python train.py --d_model=448 --rope_fraction=1.0 --batch_tokens=131072
MLP neurons of a small language model. Each row is named by its layer, matrix (up: input weights; down: output weights) and neuron, and shows model dimensions 192-255. Each number is 128 + 24 x the weight over its row's rms, rounded and kept within 0 to 255.
Before each neuron's rows, "fires on" lists the tokens most often at its 100 highest values on Wikipedia text that the model never trained on. A number after a token or word is its count.

fires on: " %" 15, "c" 14, " -" 9, "-" 7, "|" 6, " " 6
L9.up885 [119 121 141 127 127 144 108 128 119 140 103 111 121 105 151  92 132 104 138 149 104 160 113 143 125 135 152 140 135 123 133 133 165 155 159  58 128 170 117 120 118 118 138 101 104 118 123 112 113 136 121 113 152 123 101 160 136 142 129 144  93 108 150  78]
L9.down885 [124 145 139  75 141 154 152 121 166 114 132 109 128 122  88 137 135 150 145 118 134 145 108 138 171 116 110 127 161 126 101 117 115 104 145 126 109 100 112 142 146 132 126 161 135 161 115 119  84 128 133 141  91 115 104 135 102 110 145 127 131 144 168  82]

fires on: " The" 14, " main" 11, " Main" 8, " mm" 6, "P" 6, " United" 5
L7.up165 [153 140 136 173 158 134 114 107 158 152 115 119 119 107  95 168 131 112 125 115 178  96 161 118 131 144 116 119 137  90 142 155 151 122 152 165 144 147 156 157  72 141 121 105 161 133 137 104 121 183 115 150 172 155 119  84 116 145 100  89 120 119  98 124]
L7.down165 [162 123  86 122 142 120 115 142 134 136 101  94 114 128 122 158 123 169 143  88 162  85 123 159 158 113 172 115 122 119 105 123 129 124 178 120 110 155 145 125 162 104 138 121 118 160 118 166 134  98 141 117 112 136 153  95 114 140 100 138  94 137 116 111]

fires on: ";" 23, " that" 23, " how" 8, " Ag" 8, " as" 4
L6.up308 [159 113 109 124 146 131 149 129 146 150 114 107 126 147  94 184 113 125 128 107  90 100 106  96 145 124 135 115 138 141 101 124 121 126 114 102 162 175 143 110 117 128 107 123 140  85 100 107 153 194 148  90 158 153 135 112 146 150 150 149 116 102 104 147]
L6.down308 [131 129 108 110 122  91 153 161 109 107 104 142 147 129  98 130 111 151 130 111 105 112 178 137 115 132 119  97  96 131 115 132 120 113 154 128 161 110  83  99 129 154 100 101 133 106 139 135 135 152 156 144 126 139 135 142 108 126 146 126 128  97 116  65]

fires on: ":" 20, "===" 18, " three" 6, " various" 6, "1" 5, " Time" 4
L6.up104 [172  99 131 129 103 100 136 144 133 153 171  83 124 125 110 145 131 141 151 134 146 137 136 187 179 104 140 119 106 129 121 139 153 147 122 103 136 162 103 169 135 125 129 109 138 105 162 126 150 123 130 127  99 132  92 144 146 115 145 110  80 104 101 111]
L6.down104 [129 148 136 141 173 112 130 114 130 162 155  87 140 142 122 148 123 153  97  92 125 124 157  84  99 115 154  42 128 134 116 110 129 120 142  96 159 169 105 122 157 138 160 125 133 172 130 153 154 121  96 134 105 139 156  96 119 135 118 132 133 133 128  94]

fires on: ":" 22, " population" 11, " mass" 9, " ag" 7, "x" 4
L4.up508 [147 145 167 162 162  94 123 141  99 162 145  96 136 156 132 122 146 148  83 135 135 118 153 128 159 162 141 122 146 142 101 114 153 160 117 114 111 119 114 135 119 120 162 155 134 124 185 121 120 140 142 113 150 140 153  92 141 141 114 116  95 153  74 122]
L4.down508 [115 118 107 130 115 164 126  93 148 152 119 122 171 136  97 125 133 110  37 145  87 106 114 156  90 137  64 111 174 155 120  68 112 135 100 143 124 153 136 138 134  85 107 126 123 115  92 102  88 134 123 115 120 138 105 125 142 123 140 102  97 138 120  91]

fires on: "u" 38, "e" 11, "al" 10, "H" 8, " I" 5
L3.up113 [154  85 165 111  88 139 114 164 134  91 143 126 131 115 118 142 113 147 133 101  69 111 104 162 122 115 110 114 117 135 135 173 129 140 142 125  86 144 120  99 134  96 123 132 171 116 127 123 127 139 138 123 133 157 170 125  86  99 104 136 108 123  86 146]
L3.down113 [136 129 135 155 112 124 111 149 112 147 128 102 134 134 149 113 138 135 142 125 119  99 156 137 144  80 102  86 103 115 108 129 137 153 162 165 193 141 131 175 116 150 156 121 170 114 133 141 148 156 144  89 155 141 107 123 124 141 146 144 173 179  92 154]

fires on: "," 35, "k" 11, "og" 7, "iy" 6, "ov" 4
L3.up858 [108 134  96 113 148 122 135  81 127 134 107 130 109 114 115  89 134 108 155 131 141 128 157 149 139 151 125 149 135 133 127 176 120 128 143 137 124 138 157 133 166 103 137 121 118 143 154 141 103 108 160 131 118 125 107 134 168  87 141 130 142 160 132 122]
L3.down858 [150 161 108 138 118 113 149 143 120 126 133  98 172 119 125 117 148 138 146 133 115 141 137 120 117 133 157 160  85 131 113 121 140 141 155 162  95 142 114 176 114 129 122 134 115 126 131 117 133 136 123 159 137 117 133 153 125 112  82 180  83 111 178  88]

fires on: " n" 35, " N" 25, " p" 15, " m" 13, " d" 4
L7.up410 [121  90 165 133 144 111 147 153 130 118 108 139 138 121  97 125 140 103 121  97 118 117 140 179 141 139 133 114 173 118 120 122 152 133 120 136 121 164  91 127 151 106  98  99  87 146 101 125 152 153 135 151 160 128 115 111  77 124 101 140 143 127  92 119]
L7.down410 [133 134 142 117 126 125 135 112 109  67 130 138 119 132 137  99 120 158  82  95 144 108 145 111 118 107 143 115 110 139 146 129 145 153  71 150 150 124 146 118 105 163 136 132 111 150  89 103 128 103 122  74 139 142 106  92 167 147 100  88  82 138 164 131]

fires on: " by" 35, ":" 13, " born" 11, "-" 5, " married" 4, " GBR" 4
L3.up846 [167 136 120 159 110 105 108 115 152 110 148 149  84 104 108 113 141 147 109 137 130  91 121 127 135 151 132 110 156 152 117 119 115 123 114 135 126 133 109 150 152 141 121 102 102 147 143 133 113  96 141 164 140 152 146 164 114 108 119 105 128 147 104 120]
L3.down846 [142 143 147  89 133 141 156 114 136 107 132 137 120 159  74 121 136 144 140 149  95  91 115 167 153  75  80 128 105 139 140 141 117 116  87 110 126 122 123 132 110  99 161 114  93 129  98 153 157 137 113  96 110 133 123 139  74 133 131 116 149 140 124  91]

fires on: "," 24, "-" 11, " after" 10, " before" 9, "–" 4
L7.up711 [ 93  86 126 114 157  99 114 125 104  91 109 133 143 134 131 135 132 124 101 136 142 117 146 123 160 111  96 103 199 124 153 117 149 126 174  90 108 154  66 149 135 148 127  77 127 130 139 131 145 156  92 136 170 143 115 121 106 136 113 121 130 114 130  75]
L7.down711 [174 136 145 152  89 170 137 121 143 164 151 109 127  82 144  94 144  90 133 136 154 137 100 110 126 154 154 138 101 160 100 146  78 107 143 144  98 101 130 135 107 105 100 111 142 109  88  65 170 153 144 138 111 103 133 168 132 125 144 117 133 160 146  96]

fires on: "'" 20, "0" 12, "up" 8, "if" 7, "ap" 5, "oot" 4
L6.up559 [105  75 111 130 101 132  87 117 107 189 132 136  82 140 108  76 167 119 115 103  95  97 131 141 177 152 117 118  99 131 165 130 138  95  43  81 106 172 156 115 131 123 116 116 173 105 150 172 127 154  97 119 137 148 130 152 135  79 145 156  97 127 143 135]
L6.down559 [125 133 154 140 136 140 148 167 175 101 126 135 155 188 113 123 143 130 118 118 132 158 135 132 124 112 128 104 118  95 156 129 159 125 171 148 176 151 110 148 144 126 177 177 115 161 134 112 116 166  89 111 137 142 174 114 101 181 144  99 117 162 122 129]

fires on: "-" 18, " –" 17, " by" 15, " |" 7, ":" 5
L3.up718 [141 128 103 131 138 101  93 106 136 103  95 114  91 148 103 103 121 151 120 161 107 105 103 195 150 167 139 137 152 147 159 114 111 136 120 112 172 120 139 131 146 174 107 103 126 139 116 128 114 149 123 145 110 123 105 150 116 147 112 147 123 137 116  96]
L3.down718 [115 123 134 103 147 156 124 112 141 109 129 171 127 157 130 159 112 123  91  92 160 106 129 123 147 137 144 137 139 104 119 124 148 112 146 141 119 124 133  87 170  89 145 141 103 172 111 106  92 130 129  99 142  93 124 103 123 153 113 130 171 150 103  95]

fires on: " m" 45, " h" 7, " l" 6, " s" 5, " r" 4, " \"" 4
L9.up708 [ 83 107 145 147 136 128 129 152 125  93 131 137  91 146  97 105 152  94  96 132 125 120 180 167 139 159  75  57 137 104 112 109 116 163 137 111 155 112 117  94  87 136 117  98 148  91 147  96  89 131 125 130 128 142 116 121 163 116 137 117 161 131 128 103]
L9.down708 [170 106 133  86 124 109 144 118  83 126 115 123 139 136 146 148  96 154 124 147 116 118 109 109 130 102 148 192 142 119 134 123 122 124 104 151 114 124 110 121 178 138 155 143 173 143  92 163 133 147 135 136 142 111 151 132 118 129 115 128 130 119 106 135]

fires on: " E" 24, "le" 11, " e" 8, " Se" 7, " se" 7, " Men" 6
L7.up887 [128 136 154 110 135 107 129 145 118 125 135 141 132  90  92 149  86 132 123  82 140  89 121 148 136 103 147  75  90  95 143 154 164 122 119 106 143 123 132  92 118 119 167 145  86  98 152  95  72 147 116  71 137 164 181 114 132 117 143 115 131 130 142 144]
L7.down887 [137 121 124 108 110 166 103 111 106 162 166 117 160 112  96  73 139 144 150 115 185  82 135 106 159 123 101 123 110 116 154 108 132 157 137 129 155 147 161 108 139 129  97 160 163 199 140 123 160 112 121 132 183  92 100 137 135 174  88 128 174 113 130  76]

fires on: " by" 20, "born" 13, " on" 9, " in" 8, "ab" 4, "1" 4
L4.up447 [122 119  90  72 112 146 159  74 116 122 169 134 121 166 106 132 106  98 156 129 164 107 154 149 125 162 128 123 105 129 161  99 122 132 131 126 146 135 127 143 144 161 132 106 117 150 154 121 124 113 108 161 142 115 138 142 100 164  81  93  84 145 103 131]
L4.down447 [153 148 154 151 106 145 136 128 122  95 104 158 107 121 109 148 133 113 100 114 150 114 131 107 112 128 115  87  87  99 111 134 142 127  93  83 107 143 131 122  91  96 186 111 138 111  99 123 103 145 117 115  98 197 132 158 124 189  73 157 112 149  95 106]

fires on: "in" 14, " in" 13, " an" 10, " on" 7, " expl" 6, " to" 6
L4.up202 [108 136 122 182 108 100 117 123 108 114 130 130  87 109 133 153 100 167 155 168 107  82 132 127 170 140  98 123 159 109 152 169 173 154  98  92 106  89 145 109 144  75 111 106 103  97 134 126 114 145 130 108 143 152 110 143 139  75  92 133 153 169 129 136]
L4.down202 [113 109 156 130 162 120 127 142 129 167 135 143 143 125 159 145 165 101 143  77  90 138 119  69 107 141 149 132 134 163 113 135 125 102 140 138 115 132 128 162 176 120 123 138 137 140 119 140 140 165 109  96 165 114 160 117 111 117 177 109 155 129 167 169]

fires on: "," 47, "arp" 4
L6.up264 [132 128 159 158 135 120 135 142 143 135  97 140 144 168 101 106  91 115  70 104 132 115 137 100 110 100 101 138 206 110 111 127 141 130 147 122 118 162 121 120 119 126  98 141 109 129  91 101 131 123 122 133 158 132 124 126 129 185 128 116 116  97 161 136]
L6.down264 [168 109 135 101  96 151 158  63 129  94 123 133 117 106 182 158 150 163 137 102 105 176 138 138 138 143 121 115  91 135 132 126 101 141 127 118 112 111 120  89 137 116 152 111 164 107 165 120 109 112 122 128 145 101 122 133 125 122 134 159 148 154  98  98]

fires on: " by" 16, "′" 14, " G" 8, " Green" 8, "G" 7, "." 7
L7.up545 [116 156 117 138 125 122 144 132  96  96 138  76  90 111 136 154 107 150 155 147 154 101 100 164 121 146 153 108 126 154 173 158 137  93 127 127  83 122 107 141 122 139 154 139 154  79 157 104 115 150 147 164 103 182 118 210 133  92 114 164  80 127  94 130]
L7.down545 [133 116  73 126 129 159 125 145 132 143 161 124 105 115 150  95 127 132 145 121 139 157 126 118 132 144  90 117 116 142  97 132 119 126  80 144 111 120 142 171 138 119 146 155  99 115 148 101 106  96 141  93 130 104 147 121 110 131  94 115 114 165 125 135]

fires on: " of" 25, " in" 19, "-" 15, "2" 10, " \"" 8
L6.up839 [101 125 116 150 166 130 145  93 150 139  97 103 105 128 112 110 123  63 127 101 138  86 131 137 135 129 148 120 138 127 164 159 150 117 127  97 121 140 124  80 173 146 167  88 111 106 130 179 156 153 116 165 156 100 148 151 138 148 124 141 140  87 172  93]
L6.down839 [100 164 122  92  83 103 128 132 128 133 145  79 118 135 153 139 161 114 157  97  92 160 103 124 110 135 140 142  98 146 149 124  74  89 118 139 134 128 151 157 134 109 157 141 100 118 127 102 157 126 106  60 100 122 142 125 142 155 147  95 138 161 111  33]

fires on: " by" 36, " of" 31, " from" 8, " By" 7, ":" 7, " to" 5
L3.up825 [136  99 132 140 160 102 137 125 125 121 118 103 106 124 105  96 117 149  95 125 145 115  98 136 127 118 157 140 187 176 161 150 122 115 102 116 146 139 140 147 135 103 112  98 142 149 153 112 142 124 155 159 123 135 136 176  92 149 113 123 116 154 134 103]
L3.down825 [130 164 113 120 158 100 125 166 126 111 120  98 133 117 101 129 190 130  92 127 126 136 103 158 161 156 125 110 129 121 135 133 148  68 142 125 146 111 126 157 222 130 126  98 130 171 136 177  86 136 122 130 128 123 116 125  96 118  83 148 125 141 107  83]

fires on: " G" 45, "." 17, "ley" 5
L3.up592 [140 129 120 144 107 135 165 137 110 150 115  60 140 128 125  86 130 105 130  51 126 136 151  79  94  90  95 124 155 125 110 127 134 159  93 119 114 105 146 111 138 150 140 109 122 145 115 173  87  98 130 115 135  99 123 101 132 101 120  90 128 180 112 156]
L3.down592 [ 96 135 140 152 134 145 108 118 154 140  97  90  85 115 164 155 126 118 132 143 138 129 153 150 173 115 134 105  91  92 154 140 151 136 139 130 155  95 161 151 149 120 163 172 133 114 139  77 149 131 111  78  99 136 166 156 136 111 100 152 131 128 126 154]

fires on: " cont" 17, "-" 11, " dist" 10, " inter" 10, " Dist" 7, " first" 5
L6.up246 [140 134  98 161 136  96 147 113 134 112 116  76  96 119 110 146 127 166  89 111 125  76  79 150 151 160 131  98 185  80 128 160 128 132 100 127 135 118  93 113 149 145 128  85 104 144 103 132  94 150 113 100 144  97 118 139 124 114 133 136 137 146 111  83]
L6.down246 [135 131 140 101 120 165 122 122 127 129 139 151 134 123 169 139 114  90 164 143 135 115 160 147 104 136 148 134 134 195 157 129 138 149 150 173 127 127 146 135 105  89 125 156 156  82 158 160  99 114 107 147 141 139 158 116 153 123 125  97 160 153 142  46]

fires on: " un" 29, " only" 21, " just" 9, "un" 8, "on" 5, "-" 4
L3.up775 [116 146 134 138 122 116 121  94 117 152 111 103 137 100 120 148 134 104 162 127 146 116 140 156 158 122 121 120 156 124 177 145 142 141  75 159 126 102 153 126 144  97 105 117  83  97 142 147 146 123  73 131 122 128 129 137 148 137 133 138 151 112 164 119]
L3.down775 [ 90 152 136 155 115 124 144 147 154 181 114 149 125 135 146 109 137  99 131 137 115 100 105 108 112  93 133  91 163 133 168  97 111 166 142 159 114 166 143 138 138 143 105 116 145 134 141 147 147 171 136 113 112 106 142  98 108 115 141 140  97 104 125 107]

fires on: " one" 31, "0" 11, "3" 11, "9" 10, "2" 8, "4" 7
L3.up403 [128 148 164 127 158 100 136 143 137 101 143 109 135 122 126 135 169 112 131 128 158  98 156 169 186 118 110 133 135 120 103 113 110 157  89 144 117 130 132 136 101 115 120 117 151 112 113  93 146 122 124 122 143 146 114 115 114 139 110 116 156 188 125 148]
L3.down403 [ 85 138 109  96 115 110 139 116 166 131 134 131 180 154 158 119 150 146 107 132 102 131 120 168 141 125 149  97 161 155 111  99  88 141 120 126 130 131 176 132 154 167 174 105 167 131 122 130 136 123 181 146 140 182 115 129 128 154 127 137  89 137  92 118]

fires on: "ij" 25, "'" 14, "ial" 8, "ra" 6, "ium" 5, ":" 4
L3.up362 [148 121 143 141  87 119 105 110 125 132  93  87 161 108 118 128 177 131 110  94 111 145 116 101 130 141 157 138 131 103 119 129 116 148  82 100 156 135 144 176 108 130  62 109 171  97  77 101 125 127 106 109 147  96 144 162 139  95 154 131 112 134 142 131]
L3.down362 [135 111 122 141 125  69 137  94 109 131 143 133 128 118  77 113 124 169 118 108 127 147 142  91 133 167 172 151  97 120 170 112 111 144 116 123 142 122  94 137 148 118 131 193 109  89 122 147 156 157  99 138 134 111 103 145  94 104 117 112 148 130 188 125]

fires on: "," 33, " in" 25
L7.up204 [120  81 127 166 100 130 140 137 107 187 163 112 120  95 109 140 137 131  93 121 159 114 129  97 136 174 136 146 143 134 152 102 129 113 116 121 140 128 104 116 100  91 111 125  98 133 152  64 149 166 109 148 134 129 130 120  94 138  98 156 160 139 126 105]
L7.down204 [141 144 165  99  98 106 133 130 131 107 140 116 150 122 112 156 159 120 136 121 123 130 125 149 107 176 134 143 132 129 119 168  82 101 143 147 129  83 135 100 119 139 131 130 124 147 178 138 102 139 146 119 122  85  91 169 143 161 140 183 186 145 112 152]

fires on: " " 33, "-" 9, " =" 6, " Mc" 4, " Mac" 4
L9.up308 [134 109 143 123 145  98 140 170  82 139 147 151  97 109 153 135  74 160 177 139 137 147 109 124 152 129 155  91 139 159 171 119 122 147 135 103 126 164 125 101 116 177 123 137 157 102 159 103 111 138 110 129 101 112 158 107  79 107 129 103 185 104 135 115]
L9.down308 [129 141 115 136 107 140 132 140 122 146  75  99 133 153 129 112 124  89 119 121 118 156 119 137 133  96 104 130 126 131 132 126  90 118  88 163 157 131 173 133 161 112 127  85 125 151 106 132 109 119 127 117 138  91  83 162 105 142 132 148  84 144 124  66]

fires on: " well" 19, "ay" 11, "ake" 7, " part" 6, "ak" 5, "ess" 4
L4.up73 [109 137 126 104 119 156 143 153 168 143 158 150  97  87 115 140  78  79 180 146  95 113 168 125 146 152 158 191 143 147 114  86 151 159  90 106 152 133 111 158 114  98 103 126 126 102 129 141 111 147 127 134 150 125  89 119  90 101 118 112 118  99 154 135]
L4.down73 [135 173 131 125 186 110 137 166 163 150 169 151 144 124 108 123 144 146 121 139 165 134 148 178 129  74 147 119 153 175  99 131  95 133 122 129 119 132 139 125 149 158 126 139 133 127 141 149 110 145 140 133 119 138 107 102  57 102 136 118 143 106  92 140]

fires on: " on" 20, "ug" 13, " way" 9, " road" 9, " route" 5, "ing" 4
L3.up73 [ 94 117 139 101 102 147 103 151 147 104 162  94 114  86 172 165 108 147 136 102 134 148 109 110 112 112 130 103 109 139 146 117 137 117 122 127 179 121 122 126 162 131 106 121 106  86 146 137 101 131 123 113 148 170 119 126 147 124 109 146 110  97 111 134]
L3.down73 [121 130 151 111 139  85 154 122 137 145 124 143 100  70  93 143 132 155 123 146 173  72 139 146 121 110 154 115 130 121 134  47 152 124 117 121 164  92 147 126 166 132 103 106 133 165 144 103 151 116 168 152 107 140 141 134 115 160 164  79  85 132 139  85]

fires on: "." 62, "-" 15, " G" 6, " sur" 5, " " 5
L9.up841 [ 87 102 100 136 122 148 118 154  87 128 122 113  95  85 163 121  81 152 120  86 146 121 148  90 148 122  93 102 163 114 164 153 105 139 103 136 140  94 199 105 121 162 149  90 114 122 132 135 107 123 144 143 152 132 170 134 148  88 103 100 151 132 131 109]
L9.down841 [122 162 126 152  96 171 138 204 139 124 133 154  81 104 143 132 132 138 145 123 106 118 130 148 170 134 125 173 127 156  91 134 112 135 150  95 158 149 135 130 128 149 116 105 109 141 116 118 153 157 144 114 130 118 141 148 104 117  92 119 110 107 162 107]

fires on: " I" 63, " d" 14, " car" 4
L7.up260 [158 156 127 166 117 140 144 180 145  91 121  53 148 133 119 130 112 106 102 119 171 122 142 145 136 115 125  95 138 138 121 113 130 150 139 129 101 154 110 110  86  80 138 129 109 158  98 116 104 128 147 126 131 150 137  96 118 155 110 143 118 118  76 131]
L7.down260 [124 179 129 103 138 160 178 166 178 136 109 166 135 147 120 104 135 157 143 111 185 123 160 154 111  98 147 125 121 127 132  86 148 139 140 152 126 121 121 159 124 154 125 129 156 128 103 166 163 124 106 134 111 140 128 115 132 132 107 151 108 138  84 154]

fires on: " until" 32, " after" 14, "-" 11, "on" 5, " –" 4, " During" 4
L4.up731 [138 130 128 102 103 126  81 120 108 163 148 129 160 138 132 165  99  76 177  92  99  99 126 106 135 124 176 138 157 130 137 111 169 128 125 112 140 112 115 129 117 127  85  91 134  98 130 187 173 157  73 163 150 126 143  76 146 134  98 148 132 118 121 106]
L4.down731 [141 108  88 126 134 146 137 179 128 191 141 134 116 112 147  93 131 146 191 124 182 123 138 128 148 140 159  76  92 133 164  97 110 132 151 144 138 128 100 123 136 183 102 105 142 115 110 134 150 185 127 143  98 136 129 145 109 138 138 143 148 131 131  79]

fires on: " H" 24, " RUS" 12, "2" 11, "1" 4, "0" 4, "7" 4
L7.up30 [126 145 127 176 171 149 139 162 141 129 146  84 115 125  97 143  98  65 109 108 115 158 104 122 204 140 161 102 104 146 130 135 138 118 109  76 108 125 101 118 130 115 126 129 138 122 120  89 167 146 179 116  85 148 133 142 131 112 120 104 141 148 132 120]
L7.down30 [116 114 136 140  83 164 103  82 153 111 149 140 115 126 135 130 161 130 136 113 135 144  97 129 117  82 161 135 144 138 191 107 102  58 121 128 130 147 145 143 147 166 136 132 128 111 132 153 134  96 177 136 136 168 112 122 115 147 145 137 108 103 131  90]

fires on: " \"" 36, "á" 7, " United" 4, " " 4, " Kong" 4
L4.up753 [151 121 132 135 116 117 121 115 112 100 104 144  91 130 123 133 163 149 101  98 115 123 151 108 152 105 165 157 165 131 136 145 132 146 149 138 166 141  95 128 110 112  64  81 112  84  85 124 115 172 103 140 161 106 180 135 125 106 162 130 125  83 126 121]
L4.down753 [127 156  81 101 146 126 148  99 143 104 134 151 135 134 158 130 162 163  85 144 134 141 136 158 124 137 152 112  85 140 129 120 127 101 143 139 130 114 150  90  97 139 102 113 137 137 142 146 133 122 164 101 119 107 143 173 121 131 168 101 140 107 126 100]

fires on: " to" 39, " on" 22, ":" 14, "===" 8, "born" 5
L3.up423 [124  75 121 119 116 112 134 108 105 107 149 109 136 126  94 137 135 120 136 147 126  97 121  70 123  82 156 146 116 144 149 158 149 110  74 114 135 102 110 138 144 139 114 101 117 146 141 150 131 121 105 146 149 152 145 129 152 149 136  92  57 135 126 120]
L3.down423 [130 114 147  93 130 124 113 109 104 133 151 109 139 117  90 111 114 143 174 109 108 140 161 124 114 132 157 100 130 118 166 128 127  89 133  90 125 136 123 154 192 144 112 107 130 154  91 144 164 148 110 140 123 101 159 137 159 115 141  74 134 117 156  74]

fires on: "." 19, "'" 16, " " 15, " a" 13, "ar" 4
L7.up212 [117 118 131 118 151 143 139 123 138 117 155 134 120 139 111 131 133 150  98 133 122 104 134 156 170 146  95 111 149 108 113 151 128 132  72  76 145 114 124 159 142 113 108 147 148  92 156 156 125  97 107 109 139  67 135 148 152  84 139 145 123 123  96 122]
L7.down212 [150  97 103 102 129 130  88 122  97 138 131 134 107 118 149 114 142 123 137  99 144 130 121 105 122 182 140  81 131 115 182 156 153 149 135 152 109 134 128 139 152 147 134 149 153 148 159  96 108 119 143 160 100 115 143 135 124 157 100  91 110 106 141 117]

fires on: " =" 38, "-" 11, " |" 6, "==" 4
L6.up423 [142 131 147 134 119  92 116 120 128 116 154 147  97 123 112 129 113 135 148 119 203 121 141 108 160 182 165 141 106 132 112 139  98 201 119 147  90 117 135  77 148 116 175 150 108 104 141 106  95 134 116 131 127 106 129  76 144 121 111 118 128 126 116 106]
L6.down423 [ 90 114 121  85 103 107 114 176 107 141 122 117 113 150  81  97  59 140 145 100 130 101 157 141 159 109 133 128 106 173 152 120  83 145 150 159  85 140 128 142 131  94  86 122 139 122 109 173 104  98 150 132 133 103  93 111 143 127 155 137 154 109  84   0]

fires on: " I" 13, "ar" 11, "I" 11, " country" 9, "al" 4, "ies" 4
L6.up848 [137 136 123  95 132 143 118 161 148 173 165 105 140 121  83  90  94 129 128 113 158  79  87 149 117 130 117 136 129 121  97 112 122 136 135  87 119 102 117 145 148  94 137 130 139 141 120 121  90 104 142 104 121 138 111 123 136 151  99 102 135 123 101 125]
L6.down848 [ 92 148 142 107 114 136 136 149 141 139 136 107 125 147 115 139 120 133 141 109 151 150 127 123  84 132 147 105 131 144 141 109 126 125 115 131  97  99 141 136 140 118 186 142 126 148 115 114 147 143 101 130 126 162 117 136 107 136 113 114 175 126 110 163]

fires on: " g" 11, ";" 11, "og" 9, "eg" 7, " Gl" 7, " Ag" 7
L7.up180 [112 124 112 139 145 128 149 118 100 118 140 127 132  93 124 160 137 101  87 113 148 132 157  81 118 134 172 111 141 151 169 154 105 146 138 135 127 165 118 128 148 110  99 116  98 126 124 106 137 162 136  92 132 129 123 124 156  92 163 126 143 133 103 123]
L7.down180 [122  67 109 103  97 130 107  92 139 132 144 106 114 113  98 139 126 154 142 129 135 136 149 138 157 151 107 108  77 109 165 126 102 111 123 125 168  87 142  63 155 141 139  95 188 148 135 110 119 128 117 113 117 137  59 104 105 142 122 124 112 108 139  88]

fires on: " T" 19, "–" 17, "-" 12, ":" 8, "T" 5, "t" 5
L4.up726 [168  86 136 148 128 116 131 124  70 120 125 167 131 137 111 149 136 174 156 144 145 109 116 138 129 136 155 141 145 121 141 161 128 140  66 137 137 111  90 122 133 142 133  80 110 108 115 160 135 167 127 148 147 136 120 132 134 132 108 135 122 126 109 107]
L4.down726 [ 89 183 137 152 178 128 146  67 153 133 132 157 118 190 118 117 129 112 105 176 143  98 123 172 136 103 158 147 110 147 140 104 125 128 148 166 131 140 158 162  96 157 137 100 114 132 176 151 156  98  94 114 136 112 115 157 100 113 137 108 120  90 144  88]

fires on: "0" 22, "–" 17, " However" 9, "ian" 4, "on" 4
L9.up145 [118 135 160 140 127 142 123 163 128 146 135 124 114 181 137 119 127 124 119 130 127 109 164  99 143 121 117 143 117 121 162 132 115 111 115  97 103 128 117  81  70 100 139 125 139 123 116 125 150 113 164  94  92 111 132 155 146 106 110 109 134 122 155 122]
L9.down145 [125 173 122 144 136 137 108  99 151 159 116 144 128 163 114  95 167 113 170 116 146 131 160 117 153 129 143 160 145 117 164 143 145 122 126  99 139 105 133 160 135 147 131 103 135 126 145 152 145 162 194 187 104 111 131 136  65 166  63 129 183 131 126 114]

fires on: " sp" 26, " Sp" 11, " in" 10, " def" 6, " of" 4
L4.up157 [115 109  92 105 161 155 113 127 131 133 127 122 127 114  75 130 133 130 113 157  95  91 166  87 180 163 176  99 130 123 132 132 128 114 122 134 114 134 118  86 137 170 123 141  68 134 123 155 161 144 164 120 103 134 156  97 129 141 109 113 146  85 104 109]
L4.down157 [125 135 114 133  97 136  88  94 123 150 111 132 143 151 131 153  87 152 139 144 129 162 157 199  86  96 153 112 122 115 121  93 123 129 107 131 135 114 118 159 124 139 127 153 136 133 171 145 108 143 130  82 157 126 137 112 105 117 126 122 149 137  86 134]

fires on: "-" 16, " C" 12, " R" 10, " c" 9, " G" 8, "c" 7
L9.up173 [108 142 127 188 154  99  90 156  94 114  87 106 124 152 123 115 129 107 119 154 120 165  83 144 131 135 131 106 127 127 202 116 163 119 151 132 113 154 113 165 124 115 131 141 109 170 102 117 111 158 140 141 149 109  78 153 121 135  73 148 111 140 128 114]
L9.down173 [ 96 117  97 142 103 153 131 152  89 147 142 127  87  88 104 160 157 156  94 144 157 108 102 160 162 140 136 170 136 132 151 124 138 122 126 147 148  97 126 127 192 104  77 125 143 147 120 137 130 116 137 103  81 135 143 130 142 126 104 136 164 123 171 118]

fires on: " Br" 44, "," 7, "-" 6, "il" 5, "r" 4, "str" 4
L4.up768 [126 106 131 127 106  94  92 132 106 119 121 157 110 148 162 118 126 101 119  88 123 163 129 118 124 115 130 153 100 114 143 154 142 130 150 146 167 140 122 100 159 121 114 136 132 114 121 146 120 151 122 130 105 172 144 151 156 108 124 147 158 148 111 129]
L4.down768 [123 146 148 117 144 107 119 124  66 166  79 131 138 153 110  61 113 125 156 150 100 152  90 135 145 145  90 136 129 139 149 120 135 163 145 149 141  68 164 137 150 148  91 114 119 138 126 143 156 157  94 144  98 115 126  96 126  93 162 131 103 153 116 130]

fires on: " of" 40, " on" 9, " under" 8, "." 5, " by" 5
L9.up320 [124 133 144 114 176 134 175 109 124 132 142 139 152 125 166 115  81 100 138 132 125 116 143 121  97 123 148  84 152 139 135 111 124 121 131  75 152 159 150  90 123  89 126 157 143 117 138 104 114 119 116 140 166 125 149 161 120  96 132 109  94 122  69 115]
L9.down320 [137  96 114 132 167 122 118 138 165 130 137 155 144 126 107 129 141 140  83 151 134 128 143  97 133 124  80 126 124 132  90 127 122  87 102 123 116 124 145 162 173 136 144 145  86  80 125 116  97 126 104 133 138 189 139  95 144 186 100 109  53 131 126 132]